Weights of a small transformer language model.
Architecture: LayerNorm before each block, learned and rotary positions, biases.
Training: a variant of Adam for these matrices, 16659 steps.
MLP neurons of a small language model. Each row is named by its layer, matrix (down: output weights) and neuron, and shows model dimensions 357-484. Each number is 128 + 32 x the weight over its row's rms, rounded and kept within 0 to 255. Numbers have three digits each.
A block is one neuron, or neurons of one layer that tend to fire together. After each block is what it responds to, as a language model described it from the Wikipedia text at the highest values.

L5.down343:131085126139131113092112146188138121101119136117139113116142173074122158121164111078098123173117090131104140144187168151112141111100121122101163151085117124175169132118150115095117081117152137155167181188165103127130156082144098199141145153149125126131106109149152131101159131148176069144152092118149059121139088136161113152118151071079085149135109076179192069090069130136141102081097
L5.down2018:119113066155101158065058118150123173106094118070126141128139168086138103117154121095176088237090101118132154074137152130175090148092179069068192150141185155114153167096099105141125142077143121153123105108135070148126154184166122159139156167115135130072154136096122088081116137105128098106101139139132126071120115157161168093135180147162085158096122146198197107130083055150175085125135
Responds to: Role/category head nouns

L4.down964:103140102142118163153082082042153119120170109116068116126128104168101129134112152120091084136144123182093221123197111122056081140119065133178116163120181167092095088147084121151110127191100126088119132108140147096119106070155066110085078140137183081119082196091108127100133126134155076128149131163103101112141123070138136205106132124127131166174144084097125138128145116114086136129145
L4.down1044:190169141127131087160132114090125112110127109174111123115064110093109152115183131125124056102140075108084131098177158125087157086126110152147121134093156135126101141109089148117170155147114211060124147137141162173149111050144142136129111104069102108159096155127113140142151056105129146150140143156070169093155142079152153155122168133132130185140157135073139111109176124135119193138099
L4.down1208:117124130183104084069093142092192128109137118091099167087128110172185138152136119095081143141147145107099172086189118128088121128163148098109081151120138193192120152106093139118140136043106058102105175133050178140147096091098105108189130152082140136128107150133107156157138085119080184119221147173171134171139098110133162177124124128105099169121149143078190180090144153107157127058148
L4.down1613:157142121118130124175118121097109185074132112125075115105095106137120114131122172100059138172078088178113115043138156140089063153125123161138090146105152174148145125143151121151148107147124120047107188083143129114096094098181134097135140144124126068073067125187137154116119108096168086171115109102122175096138144148097178166141101121155124145097127088165156157167157132120137099128147
Responds to: Taxonomic genus-name endings

L5.down520:153087143115135113089120137161093150174193179119151155126129146126101085166137115064088075131122119123111113093119171146175173161094182153075136127112142100086104145138103142138124124151141155094133091123162153116105093086179132100075075098147074107143082148166126138085065087147138067129128106122129122132095115139095132163121120096135106121062176160094171123162129107167156083148118
L5.down1941:098129119135125157099112147163205136182084125141123117113142092053056126130130164111158116129140068189131123122166158114125132095154092100137111114088112112138206106088117117132112151131089078094140153063132171140073105145149132102096046130183160158137152096134183152117123030130091116100148090149075194131064120175148134152133120146104125138057162116155152157153183098213122178094138
Responds to: Mid-number digits

L4.down420:209131118165107158156155121164094136123136101130110126164162082185128126152113120216114110129105184183146135162098158160160139105125151157081140183143112186126198102076112110162068081162105089204104118134234176058146139118146081067068083103158126104172106115098117096163146119101148082139156099175174086081112147104102132121120108104108145108129133117087152144152164104083089130114111
L4.down580:108172140045160084144130110166051183151140119116124138165126120132102094123088150229126077052153102204146065123129123084203098101188150192065143126138125138112135145111132070079110155145109131154146133128169155117121126115152126094107106087129156144149179133166141103124144157132166080200113099183169125086105096143130155150112142124137075186088079134136114095148085170130084133126097
L4.down1951:126142148120154109114087153110124113127112118067128127077106102093091133172150094201136141126120113096152092168170131123166123127159110087094156093159188163104056144083115108106091155151134108141161130115160168160108141067087148132154115044090143143155184113080122122136154129176119123146130107130180128080102126136094152125108110168117125108061100202180080121152151142198131081126149
L4.down2023:147119143127123125093155146155094123137157140110145065160114061134121121109136116171109138120103148148129102166114117156160137100120140152087153135118106174106127114141107105111084106143130123139162105101182145089139113125112131110089098033133140176128100131137104125128104111158140100120108118192155121134118157135131121151126120086156104101066138116126157166163185149109106116071114
Responds to: Wikitable cell tokens

L5.down813:136146109122122121121216061160151196152091144144123101104087126127112117094114127138111138086111144176150183111144127117146146140138095139155160091128125143080137090127081160108111084153077151093136155129126067089146139167128157125098161136155109103142136134124102063110108202159164127132141121185138096159132155138125126099124099120181119137142183149104107118182160122102154212162151
L5.down864:123093098184149146106137102138161076121132205112033126117170109126141095097159148109116144168157125166145169177135126148086094154182116115153160131190131142076103141115131182125159138088164114116121161152184097164119113122140082103128139159123122127134133156112091120098157124123170122079188091158149108128107148122150123193129116145095186138166097157175141081152093094118164136085150
Responds to: Location and habitat phrasing

L3.down129:158132108137079141148151096169097183136101128114144182146146069186116072074173134135106127117134120142112192186115084117101132151099163083147121116083090155095164042152118135167139167143101122083086129136178111077148128143139106089126098113067144140117112153122129103161154119135134056151152101179178105183198157219146124084102069096093116096088142097144115104153096106133121191155085
L3.down1001:145140117135071114155106171162141122111117133119127147141132136161140141134151080166118160071144086034107162111153154095148108084140104128091105086060078110134048095134165083200151116130220115162116128090113179172104116120153116142166124155053144164086087135130121157154185151104128111131151123189193147097145138195087126120104148137139127122097165098134106165133127149120103166072120
L3.down1041:171139144194141082151163181087144102148154129162111138103077122189134094164184110106104177124117173164176081147117126142120159139099124102093145130176095135152112133104109092160093096164126087109096163118137096078134102105121152146098095154135115103068129130104195174161137155152170085087121122180150164156131124154115103131144170074133122072129146124112126119148133199158152124135092
L3.down1223:108125199097137115104127120090159191162157117171144134136137120155081184089183161165092102132132103123119145126128188072155068131107130186092125115124103160208071147173170101145140076164127086065131123120127101103114080119130081166135087144084105140164175124165158108119104118110082236121104143111160072090140172148118087108166129124121112152047121152190160138156150137134111113158095
L3.down1224:073151095040130158121189124133109179113120103138116107090135075122135133095121097133195149172149174075149134123137064079116072118157136094138144154146175122163112115102144177143097122118134082149143115164177154177179133117088160108144120106144112142125141143123115138170175093122117120123084148080179116117169165129155175115123108143110128174081146169078225101073107079158161121122084
L3.down1232:154180132134126110144102143143080108052137098110144166130133074164189103131167138220082125136114134111125204135180084148187162175106184120116169148100152120132073111175138146121102146071074104169102115186107120141123090158127095108132117201176178047096103151089171152097126133122209089150148127173147118113136135110106172122100124182166109111151132073121085088137141133131127094153137
L3.down1507:180169088126158199156142118138145080146112169140107172188114171107070192091111146137164138073144132131112120179120107158108182125130138145106104088113143182088145133060203159114181086076159071135158131182114054050147103114097125139116146132125112099163089130129021151101114123066066105125136148113108066103165096096129113147104110116123116117121182112086117129169085123228120131139030
L3.down1519:102149133142131087133080156152054133108118124119087118137123094172118088091148095185093111107144173074070139109137129133140116095100107119167140109142156187128151068092121151133138142080124131114140153136169113111138124085177153115059123099070186173156174126136124180212198113164162112084171112153170123101149148196117135205113140137092112125124073114150154051151166127181112126078097
Responds to: Trailing decimal digits

L4.down255:163168176127095130087145076167078137139142066108095051082061141149173106087093146139118121211077174134191121168097096093163144177110059114124129120103166149146155141142102052160116191092111114096091165195149114146110177148113167169074094090111129154185181067144137092117089092114115150161129169158197125139145092114133104112177118154090138139091111135135116156104144108140122144123159
L4.down560:121120122121154143122173118142156108146105149079171155120163156116151079122167115124127138144111188122099102125131118138201105171103083109179096142140128135080124061182130088172147203148100099177072068149122136087119154134092107100073129160143113165106104051113128095141073114140119107138130124157157123165161192129132158137090136159087108120148172157107125153141105126157089149095142
L4.down1564:098055159081122179142121157083167157132119141156110164093095137151150133157148169099144157135187126141069159119117192090103094142145131129098067142130074172097089118138099130118095116120157089114079124126165135110178189142179095098101097090110101132128132159144153186106201075153171080104090128092126123153136084109142099118145143072111117111184118161140139143115180099119199131151089
L4.down1818:081163122106177077126114105111122099102052148169203088118103120164114125169081149099199106137160148133097117097147146084121117113148093118129100152112101120126110113186104146117128116060167119132130112144144178106142099088089067131122120128127122106132140098205102162127105116149096143140160147111114142093192150105142098166154141107134180173105077135149158121150151147164147158088115
Responds to: Information and report nouns

L5.down915:186070044100100150139105046167155101137102103157123108069086144118175096120109142120118079086096115120093095113161128160131156094126108109133155177180109110119095138100113091106102164129141101136101182194093122170112142104135168135139137164100129094153146122162125139067110128112137148131137089102157143114114162141119174117138109149089137177096152155109067132154119174181161201102133
L5.down1775:119127179084134095096104144079158150143126106068144125119112142145149174113164100175138142120127164132089147133092162123166153146120123083185095156174194126129163127112141151139157206076096133096160103140098106133133156111149127110155126132119086132144114138114116116106124143114138114104146101116133151108123110179126193156168113093095121108115155124142175118073085165169134166053132
Responds to: Repeated-token prediction

L4.down170:099160130115154181116131130156177107135164151161102079110090202065133088097137147118103082133164133102050122099107151139101110194141139148165155148092167186136153103088126181128153092140063134075129181077167158094096091122155107192149193090132194099128139068101128183168081148107123138120131059146123060124080105151120094111131092086091148078105110108090151157141100120146102113142066
L4.down933:121098119112065211156136125118135115193201169149131119119115145105105102159109158140126143144147144090164141146107120128135091108143104112142151188128135111181137120108144122154144175151162127093062162078125095110105127157090121137137188145098166132087076035143147140171140082164137156129127084117061126118137160112078129148164140138097114121095151187116150163159076167112183140108187
L4.down1053:063138166059162162116106119090172094110077085148103108162125102121136131137155145130117082134143106105089153101137051137131091106079092090141158200090142108125143074151129117186201165163163141127075173149133105153182093124162110173088121049132157102100085107110107088142112125096077079066150087132120155116137098172157118169127128098126165117140171189132112164155138160163139138140143
L4.down1324:089110122137128149136119138080159135167155133111150162142072168162107094195096129106099051126124131201110074118085152107170101167124095119101104115088147124129129106130070120159150053094051140100165174160122151130208092149098110153093130131098175116137118106106190181179087171162118083126162111133148111105125077144133127137145105091074142081108093110096086186123155107110105103150112
Responds to: Inner digits of numbers

L5.down194:106096107146094089120077153146156126140091175096095190152111188105112088126152135123116137132115153119150089169124119169160095102144115118150136114088114086183157132098100160091135137150153154131125179135176072138104103111143121147184142101103107131128184097112079133144094089121104116134109075111117081135133113105176121126057149068151108128163143163171117130115123146124140123086128
L5.down1944:133134124174091168109160128164130095109158136165097088107145160116190121169091141097107078126144144118107148129119138129096082151135160144124126174092137116165121094077112126070067113095133074127110164114149146111138140150167144188154157118096128147085131023081138136132108109097161149145156123113174114172100129150048097135111111151100129113145089086188145155148133066141132131107135
Responds to: Sequence number digits

L3.down45:172135115123077173130107087106127144021097109151151164157164161199153194142163045078190146168139131171119147078118091107118139169164136139108154183154129133122173149143142083139119090142172123134163141129115141109083110126114149135119130088086184144107162141130148104178120175154154184091123110152128117170088123131099095175081104122090029069156126101109130133172118115090165038100107
L3.down522:103137100165079082115127180108143130105115148096174104144117123181138135100057099114125090137147124090130155086168099125085067105112150154123131188078151111119062103087149104149112122113106137122129133102138147159094106116156085155099131094059084136149108178158130099116135148101103129119117129139089128168154128138146107170149149104136064150153141158104088147171139142177161118107068
L3.down649:110107128054157129080125115112130112109128148008134139137150110144101157090145080131118126196156103097090128080196153157163039136093079071137160115127114184106123104128143105079119106087128075156165167127144185085121090116150100105141170169114130118085154155091154158098130151102116121133125136131170094081101130164167128124146098130110093115120148132152149120111128140163151098101158
L3.down706:148157105131111150141113127090113145128123194158089152131145104106101110225146113122126115111139111159145091181117070152086140147190134117165168126124153126121098178154071157143114099113121076142145173101105169100093125073187092090121110095159138097133137176115154114073139194134115106082111141109135206121103117135112089148133157094135142079167108079133159099134123164133076104150092
L3.down708:117112055132170178127162110117144091105116161135087129118154210121131108124128103130082120093179120150120122058153090123164232150149103105147091124139102078151131137131174154167131077146084110129105151141124117181085184097118147180125135118133119060111108105088091149122107146178166115094117064168057114112132062123134120143153184153149062127132122161085105132127124157095129120137119
L3.down788:066143171053181103149148133181135132140127105090134174119154121121148135198094173155129150107130182114140136082155114172089140153105088114087093153138117160127113063100123106103105059065146151085160084116193126146134138141197118135124115156110122134121098144053142163154162180132163094065111140158165076136204131062170121138144129181068144127178140155107149120114097138164112092099107
L3.down941:141186133160152092076139138112181174118165161079084128117117088135194121115105101079161150091132148152105074113130077090148134187163104067110204158133119093132034133125083101100106134060121111115161166139139201092114140138161154097096155108102150118197134104136124116153101118144136136127120147053133143150141190104100133102188102073089147086126140134146154126063185151083126096125146
L3.down1928:138143130127141090117110133144142122159146142157132087125169107119072207042104105087137161185159079134125079127102115108151095153115131149057141155111114154056175116165169140122131112081097109128102126147131112033110134153098082161090112117146163134156091131105164116089155157131127097115051121123223119129115144150149142147098075109161129173168164127120125083130111113118101138109057
Responds to: Head noun after article

L4.down101:140172194085134098080055172106110166103130131088102177144151130134164115137114124104115188106102167147087105139157087137090136067090143119072171155096199151135087151146119158102129121123114148132112066155101142123142072039138157138178124107157075083108129182150100126108132132102112142149090100171129191108129100158144119106034131102118102099078147119143126034105156150146138164113099
L4.down436:184141157131158106135103115094130153151127228093097117167136164169143119099145105163148116157144147123220148164079099119088136151106139133095110152087186148188123066103115155138093146113135103099121125112130124072140122147163073130096131145203100174115114129172145160063073117120184188157162122135151118162099057144095124091085095138144175138144132151083154138137118134128070088125162
L4.down798:140122172128202102129116136126151135159064078143205116164168109139098109063091130159125130116135115134125093151115104119087117083110148157088186110116184121133230168095156121143124084164120098104120159196075161151094216065127147188066053159129103113181125068116136105096163118109115097164072137097129087065163084104124146118142139128038101127125176141090184089129082083118103084132110
L4.down2010:082139131119139158106099090161125096128085171174094124162162121159101134188144122177152138163196136199100077099155119072121048133141104145132204151154138135079174102083131175086171096143110132103134139064155136091138113109188095138143125138160142119126080060048125117073130103096136174108146126163120074169110091109110065130108168107126191127172144184120159120143103143133092074114181
Responds to: Year first digit

L3.down578:119138138071131188087142099154111130119082114079149192148135165188109134158127138089181179147120061118114174141101119157048178101130139112131105151131144156122151091148177117141112063040142171132179149200150152126118122096096140158117148163162171092121118178130160088074119152110098114103140144138109110120155120141065119081104133145072121106185146122100165101135123141052172122181108
L3.down690:092186093203084135139106106108115187180164132151090105186076166156113112144099150165075118080163121128101131151073202081166200160128138117066168119103137094109151138143122064157120123125148135096165178117137123132152105117079126089149082126121143094196138156097157137071158130197162094156103086090112132125103064082119134167131141133137139097194151137116104163096155123146181116190127
L3.down832:145187103122127107067129164136121137145149147103132152122056109120146161075067166152140086118097111077087102154124176088100173132153089101156195106132162133071145121109071112152129104070104157082136159152122190166103149093077167172162074108103154131105174160119128086091124114153195137138108132108110182173121095115137117126122105110086198117219201181164155143119161168112174144085102
L3.down887:128116115124136150113147125156107159168142145135106152070106106188134112116151118121126135127146157124134174178112176063149168127128100102158122107079102119090141157128141157184155143133130146089138087073134156083128117062093134114158112156083092130153127147161169151091099138159123131136107112115136126162174119130096096131144174120169184097134192126128144104085133160105094119131175
L3.down1648:084142133077148113131119176129120181182187092148163128147130214059101135194099155148080077042173110067148109105125115113149180107118156140114110077110106119129133171147184124101108135140158109051065085129134119163092160174209196127129186116125112108134144124062118108157122078125107079111152117080123153080096147120161113104123147110150089103116118149165211132155110144134078165141067
L3.down1890:149071168136159166113100159148105178173099164120146175122127128105109095146100120131119168127148159141091129131106122122124164187116123150133126135135148150111117109126133184141125099064086158091151141136122159064055047167125118159141122113126115151113146148090141108065120133176058116143069159134084145094137078101070076095124115115149154090105140184113103129131113132085088107177137
L3.down1919:131108156116128104133139179144162179102114141119166152091121104174150109103137103119125065149140145075179156084084112076127189178162142137102162083130153086167175087161130165106166132123116218144153117097106146143080133146092127124105109107104169083109104153121185139110137110167152127113130175124148121217107162042102097161146134132139139118117144120136150127053141060134151114160111
L3.down2038:150123152174081169139189136076091204126047145117183106124142091186126120101137073203134123102183148124125124111094192144143248086120170132143115169078158146126153167124154034094111116165063123130133131194126110115078131088120166108124135111097152115086163122083153108146159132189135111128121074104184182186071156095147137159131182135137111124117107124110179154126153109163118069141117
Responds to: Proper-name final pieces

L3.down40:158120172114135127131147140070073147109150159102093088156123154151099111179121110182102147099121112158161138148072135101110090127117136142120147109124109140071159097087146113076170118140149122123221130120178165080161114129111108054066126140158127175135105104131160105117136120134142086178129159130119109132153092159105179127134086131087163147113092173108122132181119136116112137193117
L3.down265:122141148180107135120111079141077118129157138062104149108098146114078108104100125137103154122165135114086134159092147124168138114129133162106098104135119191099142116205151206122148139078163110175160138167100174127128159170143138100126083142130132099146119072073111120142119108150104096094120142135135129091068173052148079126081084134135113124139115180175098167145100126135104151122131
L3.down377:168152139098134155124099121135059154145141094090136102104123148150096155154145135179049154059106105171110175142109111082170158074094133159065108133121094169152164112107148131117111139144139157197158143174200199088166120186120132099036115109169094147116133096108065136167151136203114083144093140190204099046086123089143132133154109114122136130114139157116136122149113131108093137097131
L3.down457:134137167158095134103190105174122077095161172089133166091084091175072091146182134118112099181111167148136108145161151121170101103153113120106135094119113151100132149136119166148115153152172117172133136115166196068181126127165103096099150129163117113108054140120124092173148144138105094179152187148182170104183104157184176106110110085130114162103145139167104125138110106144156158128161
L3.down507:117123107146104083112122092119052161146116093185132145112109118155124114084114160149119067166126136139112107097178130163138095076129180129123098142134135133074116148184120165209068085187136062200158111115086119164143147140125136175141108123098162141143072128168107116117171131121114102125164142139227090149135138132087121141170095111183076200108127092157159173106146181154076110139108
L3.down1630:093178093126142165139133136078082112144192167145109120122054129096094157118127120130121125125150095117078129058144160137132079144112145108127130049117101156115132119152138098160149138120150105206135128145127128137132155147134105128126087165097165126108102122105127134090113133176130096095119113152153209126109121100126099133162148135101085180100120157140089144138114163173140152114120
L3.down1792:121098154181096139168134161134138084138128100072143159093082122097123099110147132133161138095196106075093125165148110164178121211106146084147103079119112144070110110148160129148090120104162106147120130163107150120140112101160146171169119119078201121158105047171101149165127072157150127091105164071132182121058099132110125105150082157108117090102143158136090160131120147117134173127168
L3.down1997:107138143104069192125156080078092164165103102173180137086140198150137118106145146142130118161135155167164163114141135149170062164118119169114126053149103189119180121117140154057082078170142098144158083146140184103145133129118118122066092110093130153126131051139097103136126130120091122168151119144154114123112071138145181076133085139161088150070096139112153158179162156141155190122152
Responds to: Start of table cells

L5.down321:121163112108115087141169113140105187107122163172151150105130100132127077136142111178145126125146042146096146116130111128159147104142145090133100136105168104158131106118132130136119120144130178087159116142135122134134173050166132183123115159162142086129039127134146154159158093119118108129099145092103105099164132138101098070099145110165144076082043164151177151103118142180125120090111
L5.down1306:106151179140158168141105116095144164155051083125125113111107124143115120157152136107083180171090088115111161133099144126198110129105155086112169128087111155128152147145101143164103098171106142138111122153124130144101135075151135119150134139107084106094093057127127100121126175132136097143122063085097083139130138191189116105120151036092134136093155142140146061108178130158147138132123
Responds to: Surname endings, final digits

L4.down639:138129114098125153111155109150110131092078123165111201124147152150184091072115143118163116114103126166095158109234073118115131082160126166114150059141154141127156051092129132105155127151147114116120114134042129148204182145141117169107115142103138094179070134099124086102110083091136163133117164185154146164094200120106178102177102167121146133118122157133139070114152130139126127190090
L4.down891:113054118090189107118135115158159143107129153154114100101126216082155126119187125148134112116145124113091091185131136175136090111120124132104134129122189119143061184080117133069141181107103123172186127065174134120144145129141116169176155123104129108099096142110076151115124090143136084173109125124097152105105162135192113163049074146115127104188172176079107117118120128132115111159060
L4.down1265:094177150209131078088106100110141173149065098112131164108113150117164061151115150142097101144053160087110118131098182143104047121140141170098188174141154098103142129079108146174157121119113148122044100125084095094096097083108134100180134114143093159162135148159097158116171117113181192200117132128142151172084143112135115180109150117106170082128130229067141113077083116075085140153149
L4.down1277:131097177187091085123145132157138089104109079046154128108176125171150149099177173145117141087141127135163122124134158188075196106132091121113073131144179170171160116180125099085072087133173149150170096187126134083117068073152132133147128117151091082112121146123116125125141176145135076119133054101172083158144096113082102187146125117122119086151091085128095072115109165132111125082069
Responds to: Surname-ending tokens

L3.down204:153172026123100177090168113129180108130159148079096120097121160118103089161068165147117081158137152130122201140112143087113104091077031151157094033080090088144080069151150152110120091132171138108095145127103077153102209128051113142149150158150161114189071125129148102094111176130187123112107154158077152175146129148172155162114151184096143170168111078154045125111117178145143136169137
L3.down893:078094133136059059166114142128170169144152129139153117109107159153176206176091185073118105160077114189073108079161155091109137151049140120162168090143088094078103145134131131133084099124145158061117089159146107151109093120115116156135154117081179091109120097135111093152123120095125122110091134164149135178197121118108099136142088124117118197183127120140128151117158127199086154149148
L3.down1096:084159141121133184123142133089122160110109154109154155096122138133169174139162135115155169135124119182110123127148143159140149126128118089087111151126141123173088101171145081176101116129169123111102126153162159174157147121125132158145127091122088149116110151106128127161167131124182074203078120134093091095122185126146089120116122141071057163126142097121088136107125115150130150118112
L3.down1108:163038133105146080209167109148135140081144141121128153189126113215087107135061128156173102151143211195108165111101154076110142201146110139120158102085119132140136135127129148119066112077154125148164134161100112027111063174193091166121117113131158104168084178102156136123077132125135140124133118087117152144112164110136145169108105117111105099190087206178155122117154147113145141137080
L3.down1265:153094120181083134129099112153166147143132131101164078100126116125165130144076109125101169133072127166114141189181139119102146139098093069114122123069087096123101075079109088155123090154108113104137180125113146168112152059136111137110155106192132098084113153147176155097133123156093110075123108162136146151154172107112111151138148072101132122150139133151109115090123090149137103118146
L3.down1268:134145132160139156149157197104113159121135087114111102128133134195221231120143136096126187136151119064163140120121132156153072132090139190130115130176131103117154115159132189094146174118116145116130152134162127109135125102117094170104162161100085153121168125113152143150148125106129162119120143212184101111111142135110151120197111095139157150101123118108162127122137142133124166122094
L3.down1735:141192073093112103115101102150087101169136111108202116114080110184120106136104143119079096148119140156140100078124138089134135134158164061199159111067194165114173136107153098075133111168156146139119139133056156160117163118076110089117151134130105197155129149155097110166179176163125108121106127187139098139129148153126116131087123064120183189160056114172117146181177207111129156118177
L3.down1812:138152119152132136132136161110145184206094156107118096087040137159149164188127128076102116165141063110113175092147097112130117146088146150182137098132137054109078182133101172125097122138069123085130126057081149125132143106112095143192162120083116109075102143152159066177147150079157098089066105116093164152174096182107126113132086087096132175179076103119076158111090166157094177225064
Responds to: Predictable reference-text completions

L5.down978:097166119136164112089121152140070100125135115141136169088090128141164037122161061105156153093106168123121094152166159024111086115134137091135114124111147119096144129121140109118128081075079065159121134155142152108132138147171096098086134139143149133108138124144156069127185096187127143079133090119147118119133087114167082123127138132140108068161184145113135131157178040154137120095141
L5.down1615:115108136123140072109102160121142110109097149146139126075098149119161173130143105133134145098109166063114088130046144161112083102167110150083089130184193087031134217124125134126090141073108089136099130117114140112152135149149140101108162154108134137132123151113160117084059111151157113110128181126141215131054061175188119133167141189049162103096141175165149121162144039157106167091139
Responds to: Year-leading digit "1"

L3.down183:173148084116112107104191137109115094112145165113128173159099113129141136131095162133131129150154132117103135087093127113136108140163137082148178117140140183163131154108128195152100080101172089126141147125107167114118162133131075127156130151158128104117140029135149135103121186107064174151137128149138104111111172186144094110163132102148096043092146100130145185158114118136084134087100
L3.down610:135156128135071156162120105178100156121172211115112090197140152096155126107083116131115153128166115140120129111120171186145114120150160061158087106133086108099153121174113154158098127136126105126095160103135088155044164141110135170099153117114190104084116092065142168139121097110102142124167092081117130080147134205098135124133144103158126121121083150102184138126115148109120171053146
L3.down760:110105151124131117136128101144173147136112141097060110152111088078118130110173150126136094135157133119122127177199142091134098114162151114176114147130156097099188138154131139097034186164170163103110113131128099084151177137106105103108131124118157116126172093099133109165146171136065118108089090146173148112140141089087130165099156147150155092164118108068163137146127181111110178135145
L3.down953:069146128141132175162146137121077069188183176125107119146037172153158093126093126113127179152110102144111148077101218118124067149116157140125078174112157116122129121076109123184165146135135162132111098090139119119154124226152093059153189195137158107138157113128168142144172156087121152135124143141105102096101146127090168134103048090168136068167106122102149174158164070141123092157118
L3.down1092:139082162084114165139181131175105138146101130120146109094138131177110130119135089101164132085197121124153152155123127171086131079144172083116161113172128114115134147126121149117113145120154148146070166132076097112078113171117108123134114092133163168110103105172094089179115114144138151121191089117090130204138121122137178152183197179120117183131151139139122140172166162112167080114164
L3.down1152:054202132136104173103090096097103120205157103110108132147097101140095125129183129072151124131035136127109146091124050149182143111118145169154151091100122072161149110107149165155108180128163155144136170172139129172094170118117086097098104098160171096104111098107164126159160152121149168099128055120156107109139118132104183133119151140129074112078116103100156147127101116159117119189127
L3.down1646:091063100078098141168174133100149127107149065158149126107138161091086042112171154091140140150110145150133125120133168113099122165078159133127092104104104080174105109108146134112121114178123102125139112070134148149155118164134165088176099122070140118109075100172138124116113147195153136119158094122184197197123108133180115138150123175098094103078098137096137155136185115128152170165160
L3.down1822:102085114092184146133140172105122087173132145153133162135130137164150134141162081140110125148136166151087147130120109147091105107137152153064127101098029140058075138106090133137078105175094128099129086142125144108196139092129158114140111108090200152133142164142151151146133127071214113114127144124153113080190101103086117151156093129151160112128064127137131108149101108113087097159135
Responds to: Mid-number digits before the last

L4.down1113:188165180110075147131148117100082165157110122098094088165131123112105028084128132114108167128094155139159160136159170165110098110122113074123190100105063094142085123137106116158174084088119128085112199117100156134115091128167171134135101223157089159120196155192133143145102134133139142131084129117164140138093117142141109157094136133114106161138163184135130072132164170178142058194118
L4.down1243:150163142079121095138122092120107125152111122142160162134136127108148102108111173185113114117131110105087160083185084165147131115080110111112120106136151150089107151139097105108125096085146096128140190182135097111094160129156117139162128056120110121096160137194096066117156160082132125205170123134156101096140131139110138152085154100097103175152100176103120129122108117146101006119058
L4.down1310:071191132141170169169123109096078113157110120089157173146121107165094138091136143138110171107155137103146107218109135118155143089117185142149071116157121131171134114126109146115112091133136101206130094131198150094112082125113137138131108110090151119079157107128184115115107139097069103206114073136179066149101109164180106167140125110130099125074134133126086129122117096159137093123115
L4.down1462:166142155119106134097123169098147129123135170095151153115137096121161118146101108102127122103124082092062091081141137132106157189068130138095098158094142094102132141127097136123170140143124053083088163160121109061127104127149190153128080094132149119192135124095159166122084046144219146154175125151169134126134087119072117155163084110128152082129138150137138095143135124180136077135130
Responds to: Inner digits of numbers